config.toml
d_mlp = 1536
activation = "tanh_gelu"
norm = "layernorm"
norm_eps = 1e-05
rope_fraction = 1.0
qk_norm = false
attn_scale = 0.125
extras = ["capped logits"]
init_std_down = 0.0133
warmup_steps = 200
decay_fraction = 0.726
decay_shape = "linear"
dataset = "wikipedia_en"
MLP neurons of a small language model. Each row is named by its layer, matrix (up: input weights) and neuron, and shows model dimensions 112-367. Each number is 128 + 24 x the weight over its row's rms, rounded and kept within 0 to 255. Numbers have three digits each.
After each neuron's rows, "fires on" lists the tokens most often at its 100 highest values on Wikipedia text that the model never trained on.

L3.up183:123131124145163172146116118143129105158146126091142181143117146083161135175087120138106138123128104125144132104123151117111123148140109146161127161154146139157156104136123143115129112094170106101130135086120129156138118167087119134135123154132118112138069119077158127195104140130164134161111199114101136164151139072156139145158137151074106176146152166129154127113138129147148102148126118136113138113108129140178150136095162124165161121153118098114099112135115178094161169156121135164142113132078139137137068136094121105177089142107167086146145116139162121132111145108142111133116167131084115101084134125166108152118145153126132127095117121121149137116157109117114090147108113128126146150129112145173143146134120140140086151106104115154106099106141145127123105149151112
fires on: "ly", "ally", "d", "y", "r", "ict"

L5.up488:137167171095106137137133110153170116136130128177088062125124126105111137150086100102125120132100125114137156133102088102154111167166146120111133102125170137134169127131129145142120109147126105081136143181127134139136110146127125174123130130143169122133139131116145113130104109144116142150090125168093126164103140112152136147107138112189141162116136117126173118085123114115146143162169105157157149120099135129125142117109161146132150154082152156121146121103143115117162174123123124106155123155172190102100113157128109105069127093144151112138146091093142096166132156144110099128136098097141147126111169143134114133113151132129124137121145135128111148130113172131154102068119130144123073100140127115081128117139124121150110103138160097134110102143110112159124158102126143
fires on: ".", "in", "-", "gh", "ad", " Wi"

L3.up1138:151173143158105109142109174131140116133130160127141133090138090132135152102127091133127127072122162164116175123147054129138161130187146111113092132152114123128138105112128123148166142138162122143091124105103147137110162162111069138138079166123121126105105157094126131112111122148117114136103122154132130095123165152150164083121142111158136128128140139125101125120083135136145105118145148127113141137132134124103152103158150173092150138124165124155127093122168106124112159121103130127135129115067093143128108174142154138155101103152153110137152107162075085128133120099120124154153143177125127102122156098115138085125127150138147107099084162137158120116112136122107132157117090143125106174160094125046120112115109146159124129117118132127116115145111113126094119105097079
fires on: "e", "d", "er", "sson", "k", " married"

L5.up249:111139126121149155121132127182123133139131168137126130144067113103156136136148144112139138137111133146138199129115089146148160132057149093144098135120143119131131127145125144127176124167096102132118090109142105118091123125140124167100088167158120129110126111138085104137135096116172138171074115145153112162134159118139153125098172121169074095134113130129131154142089130157144154154135108143164149102073148131141132155109130122127093147163104133142153142144145129128107132105113135145100120110102141141129150142105100095191103142111164147115119144175129132145135160134095119148142147143165110115143116110092113101106151136128154153126172106152110116123173109150131141123103139116150123118094116104088157117133097165106137153139127113110149085117132090122146130111150151
fires on: " of", " in", " daughter", " father", " from", " mother"

L5.up859:119134145155097095109142145116138135154097078175168094176092114134160115110103187128097139104148154177217123159135092115170164125110113146117158114155166147140130149068138136163134096167132141180099106148136162130151090124142168141136116123149075131147098095092168158132133145129123159136130122105094131083139125136137113146106111116109141097088157116106095160145144155151133143143124165112144129131151152110149132130132153107121118148133132139146136068072180121117134109096147094117125117144107138138120101149118097144140099089142144131132119131130148126152124124104147099143143151146143126145099172098115115144096131131131116130119180127136105137114113124103103098096114146150131114119091138151143098169110137108101117115118157114125133128163165128124110146155141141
fires on: "\n", ",", " in", ")", " as"

L4.up1033:149154151147117118091103147125156115107140129180126079141145124113151120099123111102096115133111123125154146128121144071173136147132129129102138130128174166099147125148152105142156128129160132133129116176146094117132141141105139152134115148135124082161123118094106105099094142133155088132145126134064134087133132106098109185100122079147178130150134126083132163135145134082119138115119184072118136129112153128135103131134135148168103129103132137097139125086163102147152125099141140120141139120156144124119078081119112104168145172115158133148138114103144152107100126144107130088147157160115162117133108132095121150108142111109146106100117150126137133138124118121175082082172141151112126124147162103150120112118128135140163132148130146126141127126146113074153109141118171
fires on: " |", "\n"

L4.up31:115121123117092083085119158154130143134156162102156136125135138120121101105155131146080132102123128090098144130144134138131123162092131172121128114118142116114130145118120132129127115137147149122159130150121133107149128161177152136147172124085163096136136166125132135140118101110137111167158143156097132167137138147069153162110153108144137120142163104090126156099123139117102157145107133069119114119129162127140089151109136115120099128106138131150097156150114119165148123126145133139055121136179106146156128101140124139108125152153119138078121147100094145140083126148121135163131145144095154114123105098142134166136199148138135147127143123119125162137143125114139178123142117089162114149114113085111136096161117125151121099126099117187145086127148127088141144166122152
fires on: " |", " were", " made"

L4.up336:107129125134155115121120104159130170152146087116117144121162152119096144091121150176150091164123137110150173145079140109093129094116110173080153111123142119128184109100156120150148136138119156115128148118084137132108138120084112146138097159110131135136130118114132103139093154142126174136134137157134129132112113132144104153082130130130146107112158111158118139184080104119174151138126106162148080148121118149117141112107183132114116119128158121136115108179087117091126131156140095173106151112135164119061077101133098143117142140126132059133136152078130099124121178153076101148155129109120115121119139138116097138119102124147169109132136095158087064111099151126120161174119103152088156140109128142126137109115106135144146178120100133150117155168137107134146150128125108
fires on: "  ", "R", "L", "W", " |", "T"

L6.up1313:145156100114148133144168115134151112125117100118129122142129178152158135090177145145120135130170117115101118132165131105103103118153110138125146139137086139134104105143111155145109106166122137108126114098148157121133112127134043121117160154138147105094093132114189131124126118103096132149093106114140148190101101114092129183136142159110124150169139113155120138135102152109125162145116086135143134152129105148145145127123118105154139097140125148139123138138094169123126093153117085137138130110137111160166107144088139115142146127148132105148149150097101114141112134080141123117123111131156138109102134098102108163118131124125121108108112147103142136130125116135134068096132140093118163111189116127121096106075110140155145132122130130109108127145087123093132118121153188
fires on: " and", " or", " Den", " 1", " Sho", " Mas"

L3.up682:144132137152133115129089157096108126145139118167144144137102106134157128110122125150118115117160104144165137176102179121085117127094121113122131124125129177157151117130120138150090119134038100095105142142124134190139141152127123138108134152116096123144134174122084084094082156131087123176135168147122151158140092145155138110114148098128121103124157125100132154098127116191165127129159123146108164143138104111114119148141156127130142128124080109176121126161135136138158091132142112080144065093154131140078149131125139130136166083125113134148111111103142136122115110104152090082115138113155154157155132125144155113104152181174124090139130148114109081152101110166118088115122105112140091077106111159159141067129144135121143116124112133097154117096134109125114126077121131
fires on: "\"", "”", " Representatives"

L4.up240:129143183098127167108103125123182115116090142168133131111136132140128182161191084138157138100132107142091136112091140107110147129138155107121126139114164112108115095163174145095149103124156140147158092123138105154123141151101127156164120180104126124170091116133107141115138143121154121136125131143107174089080120136167096093111122121132116104136138153132098115166150082113125126105122101146105175123167123112154128127113099131106119125145102131111064141147129123107164100113149163135156126081109143106130108108152132110131122150120145112142144074140103140118139146132092167105094139131132134118113106118128170151136137042143104115141138168087122090146141104141104132088127138148158136109100142170092102163162164095144141134167153142133116104104102197112128118125148131
fires on: " |", " (", " of"

L4.up194:142099105105087117105129096128150148172118106143117108113118134149119119114146089133090103162132144166142099144121157131143134162155145107166102187126101110134128102166102097128117093115102132106078154122113134166071139141136163098129118150078109128168119128107097118109106143108128095111128176107104153139125113150151087155119144114144126088118097137155131127109043155118114110136131069149118143161098107115180138160108156133165143114139132128171141103121176109146167117116155118153116133131155138104133131124139176101199068115158118149125141121117110123120180139170139109132149084099143131125125137120134145133127159120123088142170110124089138148124120129157144113155115093085166102123128130107158108138091073099106142150120137156140169147138157104125146124156102110
fires on: " in", " =", "\"", " March", " through", "”"

L6.up727:156139182146104110112127148088168138122105121116138120146130113157092102125108129149122127141147074162159103139104114123121138104094092149117139153134169155152152082115154146130113071144139150107121123125106126126138082145115104129120113171143115145114127104104107107120141098133158106173113163106122142094109126117148107148098134135155174156128117108149123120121093118091161121106165122116149140115112108153106108093139153126162125140112142144116187161115110113143125101092146123127074143098124128155132124133114131091145153120155115127101148099112171171162159130136111121121177114122125158156107157117117124127143114172100122132079149127136148174119116123182136107152116128136177137155175153136146071130090094119098136168119128101139121110143143075135126095130211100
fires on: " \"", "use"

L6.up887:120170166112140116162162175162139079108127133169102152093152154114183127120157129116163110145109156165099123120109116109142180122117150096116177148095163139103132130146121175148155119151124108139107131123136128152103154096126146132143106120136181079098098080121123143107130094169091107099111122104161122129100135134094162134117145140102139118133082084136130114151141123107105139135134113100123139112152142129121134157107107133121129116112100078080093153172125109118168111160125055151143159121152144135149131155106081102098125126118118107119113109157181136131112148143122155079111122132159154074108118129147129132138133138089127124132121145142129101129151143087134173123084144160100101116126095112140120095114139131150106132105127112160161113075080063092122142164145125
fires on: " at", " of", " in", " from", " as", " |"

L3.up703:178147107135151149134147093129129154122192154142130131109129118121142097115154145173140141125104156151144143141148136113118174131151145114111126110159090117119162122085151153167099090136149153148143138131168176152138141168140113162127143124075124112108129118129135143118125141150091144113176133162107143140133086155120113151109075077106126134111172145174148128130101172132142145148097123106123132105180115127140149152087139093092117109173133120084137140125129117116120138153122128085118120114125119086114107103158131159179096116147163125141102123125170122122089113121093106082111127105151127164158113156160136144111126158107129145140129130160154100127121157160121098112152140143119153161095138127123107185137116118132124122160128125147124134109149130112157137127109090
fires on: "-", "'", "es", "e", " |"

L4.up814:111137130137151103141091114146127112119135098087136158128141135136164105137176128178127163138119094110135134114150147136153127132141105086172113132094149131117144133115161137091103068158156111149093121107146119160167100093150117123157120166125103140139104105143138159116123088122143092157140054176095102141157160159064098075181121128093138149108122140154139125111133062183129137129141143153125142118111138142133121158178132111137164140132130139137151136132132145151124074108116181134101101126150150122111115084157147094123117122127120134121141150119112148138125136111108139139097098151131100135109121111122110133146154126092165134163100119116165121123124155117138146137115093149160171106084143129118107140097107137088116100103152125116152110045142136119137098126143117
fires on: " of", " the", " |", " during"

L3.up867:169080130120178115150126098114147123130057131169105102156141114141189116102138103135154106119145097103120175124129080104106154093145133144114095161142071118123161106105108106119135122119092086097137077111103107116117080151117129146182135157091163152098154153093143107141140095144096106103155149111127154160092116141106172116089129130153089136109153159124147114117134125140143139138145171099168110129177099110137158150114165127136121141130121124132108156181137153108082126193103148075128126102113146108160141153105115147152136099089115111074130140129089102086137115138135139173134136100165124122157137159132101130121150147091117142133156199121127116159136167151108134141108132120158116163125167146181097088142137131122124149133191093110125113125133102180146156124111116
fires on: ".", " of", "ed", "ing", "y", "-"

L4.up1025:130111179118147122156132113117172135164166118118094169101126175139132132115085138169109131139130135152095131166128121116116118115098098122091094137097162135117157126145128128128114121123121130140098092107149139121117130140090117096109131110157142132143153113134117128125109177158127114092141111121121132171129163149143145093088110091138154118152159120128097131158137137153130158078116136098116133138099114171091106113140128129078127108121104113093123188128057124110118144083125084131147095126128130106120116086085128127143128115149087104109107138111134113114141101096166120135139111114149151148119080151196126121135181135109105125121137147136118035139130158119138109180122137147111140107148145116123117146135125118130090142098151110167131121121127108151099106125172119
fires on: " |", "bl", "|", "ha", "  "

L3.up423:160078100145138129146099113100159135120114129141142131112125128166166099128144163127101183113148120098107100111133121116131139094111144154164117139153125101113147150084091167144084091112153142125154145046111125144131117114112083101125103110144154124127161148129152130133097126126136110105097164131107138119128118143115116109082139098149104144080130155124133126097107120182130130108111140114137129072111138097164094168147115156105189163118175127111162150139109141110079138104112147112133125167107125131116149151100133124111116118126099153129186155111148148121141161116112121137145151101157115130153161144147102128121140167148158116138122122142135144070138131123094124109107149118172136123116155147109100121153155136153104135125118135131145127127116087155096121127130128
fires on: "'", "t", "ed", "y", "ated", " to"

L3.up981:076109089096145154151115129076111127103131121147112115120160146156107148143116097131170121131128164098100123113170174149140134141149109127143096103120142103188088146117103139155133110131140090143129090089109142127075120125155132136078090094142129128131119124131066119138104146155097131123127167130130123115123116102146091131155167080146129139078126121137154119136121139151092110141100117131154123152117137130131169158173142151089124111125132075132146125141120137105110120151144141082111137099111167134147137104155160121153120144105135176119154120125156134119100082139099113156114131121082153141142161120152150136123120106125132129114101138131132126191142132154128138105151167155136103106141129146153136144123093136173153176129131114122140151129118125094130146148176152
fires on: "-", " |", "h", ","

L4.up1386:163137118104119087154139082153093074141141162137093138113154117102148094158152137126076098153134126153129156157179138138131137143113144096160155151141118121126173153095138131132141129149163163186142162143129086170127114129138161102091125146132137117139097117138124136096092130148101133100162128121108103114130121130145116147128123134131084089163149173142107132099133121115183119099138119109100156138118155160152070147166130144130132141154161074109086178136086134112125131147115151092156169126142117111165164068117150063102123095141104175112119098122137143120109116108105109121116164145152127132170146112110182178146138131162110138140113146088153131118158116100127124112110149139167116128128132141127145119126165143142138135129141141146163136159141119080106126122142083
fires on: " |", "–", ":", ";", "-"

L3.up1380:097147124129091136169151122143133118147102113120144157101144166134148131126134101132099096169122140127135138089112130091163128118154121115126138154110124183096167122143109145161148130078181102150105137144126155161157150104134092137146103092144145099097142148136103155137142139110096109123171144111157149137125171124091146097146117109154112119129097113115111077117126162128143133116135120114126157119111123161116095123158122120111131160100146145128096150145156090134126141132108125152147113077095143101141070139141147086133082150121143078158104110129166134142110145135168137182149128102133110110148199137153153123122158177070147143159126083135085128140158114117147129121166110105156101147159081078138113126132147146121171141106121101114124087143118125141149114132078147
fires on: ",", "n", " in", "ino", " of", "F"

L6.up373:068126166131107180159108142099137089068127097098102066069108107135126112143128139101143149168141105099125100103103119087157088153115133130117134121137107158131114157126139112109112115144124111109167174118161125126144201133132155115136104108118107142176083102117109160118143138150145134146150121146055118093180123138155075156138167117096126095130151097163111166079135176138115082153081137108154133138098114128124116101092116113135149155138155127139152156123122104145148151113131156120139107078125142112115122151169128128119159093165137164116129150122143132123120138138122115114147160133146140116137098119135172124102134132171157104088162114151111117144176093146110130151127178094129117122080167094171132135160148147143123097145129150115090138121127135139114142119104145
fires on: ",", " of", " or", "^", "li", "+"

L5.up579:115109113113094186146115106166160125127103088090122087108112107112137159122148171123135147126131102125135105095146138123149098126135103154145188158127101147123141143130085156134106143133126133163123073125149128133136106159153132119153157137141152183131103132161165127164139129152137121103116102125155123131153127101110137146110139120149138138134117157087143122128078148066119113084097116085105092099140143138135139101127070113138097144104105122133125162110108127109153121123138127177128155111121183138152134119121155116154123149122158117109104155104121126109125157127166158112133122125120099130114115109134163108149142162124126137149102118052106121147137124152095144104102155109129132087151137114137128172115163120141146131129116095151111163103159148122139113175169117
fires on: " and", " that", " or", " And", " to", " /"

L6.up289:116112116131154130110142156120116131151105109165165145145120157141136157107170156126153122153121152127081160124124071160109120147100121093147149087168148168144123147126128164111134109117143177121143160108087106122139074136136155140131138170120129130153105121098137140111114107154111152138133090180130100094112100154128131116122095134113132075149197121143116147143165120184112181102176095132128123088136121106152131113142085167116116115105154138147171105103108125136169184149099156145117086110134140117136158138152088140116143089154133116095192090180108134127139138141085154157136125106073127169134147107140079178134106124120141138146145107111131118136130157120085167114153134117135100120100086141097149138107155122094087126129165152139156112095147168115103156150151144
fires on: " for", "n", " in", "'", "in"

L6.up1457:146143113148126195144104128102127149078138135114137115141106082123088107130179133125139123144145121126149079116124189132154136111163174132126136152139133108149108101125130137084156137140166107109101132122128124089138132082131086147122152102130128154150143141108181185137122177168094136149110114168122116122125131103166145137138155093102111090124141083123108150134118133126137129106100163143118089110114133147153112162155141150119122128108156168109142111142131126153117110128130160119131134105153157111133097128103107145165114158124141138134087107091120084118161150149112119126125131113092100160117144143115183144147102114136163088154127120114127175123132089153118142118119118151137135112128157119094114186191093100140132137105077136094204141133147058131120132140145140
fires on: "."

L3.up1291:170153154104142133100091141151134154106109148123141145114132118124114131159168165125142167121125137112136128135134125142167136116164103143110121180122186108131115147070123113115138141178106097110117139134128112080174152132141095153134096104125165136127157121126152115167076131144128096092149152121173106117143160151139124158125143125113134181145138161108102146152159126099107117124079133095078123145120121170123106133118146130167167116087146150182107115141136104078146120140104145071121118124123152140121146134111123085111116106137125160118112160080086085097144110095145124132131123110139103150133170076122140149136155147156134091126082131132143134108116118074121129141112119144133154152147180123102087128117086136084167120167112142146154073093136135093107133102120098
fires on: ".", "e", "-", "'", "eb", "born"

L6.up272:115112101089142100128123126130102154120170136101147072123114155160163170064132123101079147164101131114091120099069128164131113095134102105152128114150176137135163104139146073122116145157127099097167135161150153118129107145132165133130130162153150115150144114154141130133143118117130112103125134123108114124113102181070112121154112120161139116123113143098152097140143073133129176159100096136114111143135131111140129072174147119140106150167120117101151113115100144139127122080117130151120099081124158107113107096097136128107098119135117154126127100143126143118112128159152153157153115134124109119153125118101122124125134113123103165146125161122125118170108114142105132089082124131131160127136123162171138112083121098167126163115139174107121121132138117143137093164122150
fires on: " 0", ";", "yp", " population", " |", " Azerbaijan"

L6.up1054:099165136135162173161151114134093137118104148150147131151125164112134080095180117147141140156152098132130161177131150152103134104131122094127126152112130122143086182128112172141171123140167097140114131109151151146164130103142142148097098106107135156169140119076093119128135112103157108113146110152169150095119154126164109126128169130192132123116128104147124125100160157096093163161114143104108158148106137156129128147099144114157101126121122111110143121128116191143141103131096156063105125093116143119108129123152133152149144140123099161113150136147117122116155108139128166117160120118131102141116114163137092151071127152165117098117118076095151105138180128125142108143148127124112125130099132137110164083141148089138175095129143164150135155130112104108108172178111110
fires on: " |", "ah", "h", " Al", "ir"

L3.up29:163124143138115094135169114116112148167152155124178132094105132107143135068099093139096148154175126078169075149120141092104099111124159112126151149121132127154161117126102143115129078150114159121131141162144106154142150129153111136114132140090139089145119134128127123117128107172158156126106095136150138119106157151097113137124160109168193148150113086114132111152138130087113180123114186101162129160129117129145173168130116135132152166142132101114098141112133127110124112143103172092100129107100105121118148117125145175142155112154159091112149114121116110090113150143131127141107132122132145090132173087134120123105138103142143091124088164169134127127118137189105120086108120109130085105148161143178134135121155105114114095150084115144169116131185131116077166135127130
fires on: " of", "\"", " or", "se"

L6.up779:129166139151124136166079111140102125094112164126114138120115134110140112134160142132092176126122127078128112133118096126141149146104115125185124130132137118160136129165117109171169114113112097125166148165138144132119104097103127130138110133153090152118139106121129112112119157116103084103163114144144118111159141080159159130107109131160103105132131119118077126114101150111154119147122116113115116096160085163138170099144103146145171119135173119113119140144113139158143157174115125119103130120128137149143136133105142119126130092171191106142135121123162114164157075148146128139169167116172134114147137126135111107141123135113127160111125145132124135118116119121075131114107192128096112124146186127134157131154134144144140123129112098139152122106117174156131141112128146
fires on: " a", "ang", " an", "ung", "u", " Chinese"

L3.up489:121110140117179127121102131131125123101120088125120149199123116136157153069172143156098128134142183140132139118129101173121111124141139101146124140149149116113143133138107077112120125132148110099179144116131085123086127134142139134175153105107112075153123140136095175129120142115099120116139129145148139070189103140158143134101137140144121144108127119105128132073140142126128117169116095104118128115119145113119115134141133134093132139122121157134165124176118146146121141120072144092113127113133176148132149132132114136087123130156157144151107111128137129147167104135108120113160140149155152126183106115154159154113122155076113160142142129178099142086124140130161146084137162118112123110138121119144127142138136107135174122121135119135185144108120149155090160075142150
fires on: "e", "es", "ir", "h", "w"

L5.up825:131154087131121164132104108137122174111169136129167196119144116149145148158129130107130129127122179121111117139114156130127120109145140108067102103116100111087124113162079118140164136164101116136134103166108180146115107148132122112116152100119125115129186109148082139147131114153113133067149137147137132105150102106120166152150118161161156154101131125109135151112125098168125111100124158155135107147110121137094151139148130134104158136179087142134129120179099140123146117107105099110126153105113102145114106137124165144105151122089098110147125110137129109168149120145139140102169132154118157110150165146127140135116116124138150159135154122103114169082139133102118118183096115084085137123146153121106107122147132121122123149087111095134133147157093150128124152092114132
fires on: "=", "C", " C", " 2020", "E"

L5.up666:128140125123147160130141126099114129133125129116119115107133097113102130098142105143105122124136118167166126163121122115103124127118141177112099104101131111141115075128147196145099145137127139158145139109168125164116121172170131104196121120167105124121154102164086088136125096105096121148128114118120191132099135099112152140110127143129127146157142146129104070096130118102128145164141127109121117104101100161104111160124088131090161139171137142146151112126112173098134112124157161111124086117128130146158086150127119133135157102138103127145101137112126105171125059130139101104153095099122166150166094147110139094107122084175136113119149190099126093109122117127114119109120139116163094101132127109160138104164099116121143113124136120072154144121130104129108092144137115
fires on: "'", " comp", "ington", " prof"

L4.up946:119110076126124168129118144130067124111140142129129132133112090142104080096122132185137140097118110158139169123096117108140148175114124146097129151085121130102109133165122137097129126113129165140094106154124138149102090140083130135118127127122137153107130109119153113122147134106151145149127169128120120170158145154116137122161119161138137104118135142103132103081129095130120085169161150155120141101112145154143103130130118138164139099135158100131154109128161140136139173130131096108123139134113122139112150088092157125122140144114090139132144144155186074160146099104099138073099100137109126157119142126151131135113147136099081088113089102147093124132111137163129124112161114172140164074112125138145148102122097139128108142092149156127094149135145130142147123117159122
fires on: "=", " =", " |"

L6.up1493:109155132064144134160126134148114181107158175153163147097118136113115096099110136123111147139123115148122128111146173124132103104121099111100122109120155138147149112133101154092115153138086122112122128142138141136139127138155173100124098115125178106109084140131172125093163108157120126137140137139121108132156115121120146139139086086127137119094134099086166124171099099188106174123120130137147117171156145129109142172140108089115125123111113120122119133123134084115137101100126139134136147094140078114136113146163098121128132119108133106089123116113132143176164112131134175119159138141164151192115125094150132088123166068100164099137144162138156164124143123139123142114123081135124116112139154127136092129119081106174148137123129186100099133125133127122131142132111118
fires on: " 0", "ing", "\\", " |", "1", " over"

L6.up485:118100142117096116127161115137097143149104149104131133162083106139104086128110077128104137126153103139094107092134082133162138105106112166061160135140128154148168163100117151133122114160092112139152115138100123123159116145149129175092105123156150128124076145082139099096117144100128182134117137124126129161109153126128112135133135117123157119124145163177140117146124136122139148113164087152075150083103095071141160096150162154113103099154140143113147172102132083102127127149085057125125127060145134118159126090109127142123110061110182102126114131099107104134138156123127119107120167132140137132152126115105153127154129157154109112131168141139111171123129154160142116135105125102154129116140158152094144123154119115148084140144163135144140122131135070128139104142090096
fires on: "-", " \"", "\n"

L3.up384:146099153117109137119135146164113127142107132123156115136100090142112138095129163110131150135107099159139117144135149132094142138114111129144144122137127117087111113114131142141143129167131114127106150069150169150078120139123123172140115137105098110154108116164097118092141107142144096102136146101127146159111133134130111103076155112191139158149095148108122120088117108118184127075092090141137122183086096162111129135138124146124146143142069180128129131152118126112123132132144150170136141107097087084163150149147143137193116136114113075110132150155116102092131139142157121122109102153149116129112141085154104158159092146117153135156147174142110104141165116117163128134121187134145144119149129136137101136124115117139127135104124153087182116124178128070102147144147117
fires on: " of", " to", " how", " which", "wh"

L3.up1396:108108103115159178115154098148133120153128074139119082119129157114109142131113099121156156086163106129126122133112173131083118174149140127163146059115110097114109080145184108151138069139113105102170131147115107116123107129099102087141101114126041108130121119156136134084104147100156126111137140136113102127124134164158083097090139139160130131105092101153127107124122118128117145097150117097126157136121153082094110170149118200139134094152121121104134120146173089142156115132117110131152127124178117140116157126145113144085092138122107118165109115136095148134120137126138141133119127148160119091119124120119099148141124141153085114127126126149127094108139173111146133127131139125086097108123171120162128119142136128118147116111111128169109134126114137147118116106158164
fires on: " :", "ve", "t", "res", "ce", "less"

L5.up318:167108163165093097135107138147121141099132103124140088091152075118108157134118178131111150144141121119122110105163072111106178131112128114174113149141146077102076102184149138142162112120145097107142134126129131156157126141158152165114086098156167075102095115150135122125109113119149132131149137159130110137097123140129129145138154150128134114163097135108120150153124099168129085130120120117157148112127184120171106111093096113133138114099148097168133129160150120128121119139112108158074161107123137142107126165134102129171149150122130146111162106137149186138122150131088101048100129151161127107151138100124151136119126148115120160134150126158148141124124134135121109138058155104125115115112122101127142097101140146124106104141171155112156127094131129123094150124118127
fires on: " in", " of", " from", " the", " at", " with"

L3.up479:111102119123151156145091110092121103120119100122155168115156144114118151131131139110105147121168155141161117113140147152090129095152088132076176133144122092139126155168126123146122112115123133095127128120116131093079123130121086123145117137132133164084169102152104150148084154136098132125093116088130098145090159163144131133089117110078140127155084127145093119060115139130125100130129150178105075170159141117132113152083174075134092133099147125148180144114137163136117131129101147140102141168147092127129129099162119133137127122122132161132132144122144146133131128145114113150113125132165081123138130144172086136120136099167133097116119142117187091118134141083128164142171138150152132105101124138112119160146141124109138143127156123099143121130092114120117138147125094
fires on: " to", " while", " then", "ly", " but"

L4.up834:129125174173082144126106084134115131112136134095110166100151148151139119114144141129117128153159124130094157106159079176114170144108132154139159111114147128127110125145107136112165110116127083136131156090143099163167145137126133101114120117143159145109114168096150132125099134139154104100134150157163096164153163107155130138144157123133123135136132187164129096129159125167142097127112126101159140133111133119126107127136149128092150106119157077120109149154080112100124113147075128114089155126130121114152134111133118132081145137122123125142125079155138085104123147138146095162118143105116106103113114123145130108115158142119094144095110120089099124101123156095129127178097153127098129152138093167106095113101115116121103137145120115109135134153120123083114152117142141
fires on: " |", "di", ";", "vi"

L3.up188:140157147131087150132131129150156151145136130105134156099090148112135112118139100118137144121155124153141116151139099086117115153157115151109081119140163129123110149120112126169131095088148144145180104126124105121127101126123120112133153157130139075056138169139121120110148094139165126155087198171096177165179141106161131094150150133095167164105120128114123118137153124107136132148127174097163134170081125092129110121147173076116157149086116193151075084108138132121095144096131107127107126145101120121124145169140122162130096106066160091150114116136088072139096077111118115108118111151101112078099160126102136115142154146139132142134113103139105119124122151144116128133127132131130159124145105169162124114131127093143134118114107113162092132113118152142104142142112154
fires on: "y", "rs", "r", "dy", "off", "tt"

L6.up756:167130102127100110121118183164136130104111145134115158168107131091126093121106093156129159080068123156145133127142106124107114140135120124114115156125124150117098121090114133094118102122124139141126142076122162107071131112123136081070107126143150163155134112114136128147172125170121132185082135112166132165138091116102132105140152158116109130118099167124161110134132141144132144107138148151137135105077134110110127110136154108186092116180077106110106137157117104145095127125158115148117136134126104147134120142093114140116156084113141111102117113091115098079137119096135129083135143149107141100164171136122155142135133111134167108166116096153144140122133125124120111134134105135132113104107078081155101093112175120150116128086128121190117123145137133154140167131141089
fires on: "=", " =", "R", " Jr", "z", "mi"

L3.up1406:098157145142131128132130124138161094139124139145156103110149155118125147107179128118079140119169141134128129086111112152162097139132149147115149136129162111113129103161150155122127116117151115071188120163136134179134114158129108175146106122141114122129146126156149121118160160104108090141172094100092101115129130157078117148111152134120129078124137139110146101157121177087119096127149117129136128144104141131154122105149134114148124159102127114115168108133136124173124124074126119120098121104142105162176095111119153121125126124109107165110172121147131100117173093110087124131160116092151125152122122119118159161149152092110134152130106133139122079050153122142147131131154127153082165115132131102158135147118105134083140087120153099118112141158096155152077128127120113
fires on: "es", "erg", "ens", " out", "e"

L5.up472:129117116128102122142100150133119096120123138117142128130159156104125148185153145095161120144115112151110116137143131149124145081067108126111122143125143149115087134142114127126138101117138142092117145096106123112093093147132150110142122172069117128117124098101116159141098084124155120125145115160126100084105148120154139140131163141154090088121112125169114138158120168132145140112152150103146144136107127101175165141158154145124120141146105084137126121126092074089116109124134176115111110154119158156072124153143104113163140134143120197138121115134154142129114112161085086119119129126143117088159149151126135120147102129086125086111115103138117119149125153087127123156135108141128132112073154146122108137138144077129081139173119130141113123098116108153130191148140160
fires on: " of", " for", " in", " described", " to"

L5.up126:159124127120138184093148120112105175101143130090102146167128133115118102120103130128088138097115092164145118184133178121106143128130140109150178172135116147107140114135157126091126109102097081121105135141146155124105142173111095170129067108133121105124124149153124073141134159115128163131129140134121130159146137146118111112127118124134123153112149107083126096127095130128115129158149121141153121135119130081126150164141155130137115122154114091095103079139145084110099112117138108155129115175083146114072119126100140112125136102108156108137122133134146178181107118119120101155099156147120107115136139107159123111124166125142137126139141144177098174128115128151136098095167134112121132108170151144143141136128121171118151175115123132081139137140103111117155140118101109
fires on: ":", "s", ".", "4", " line", "a"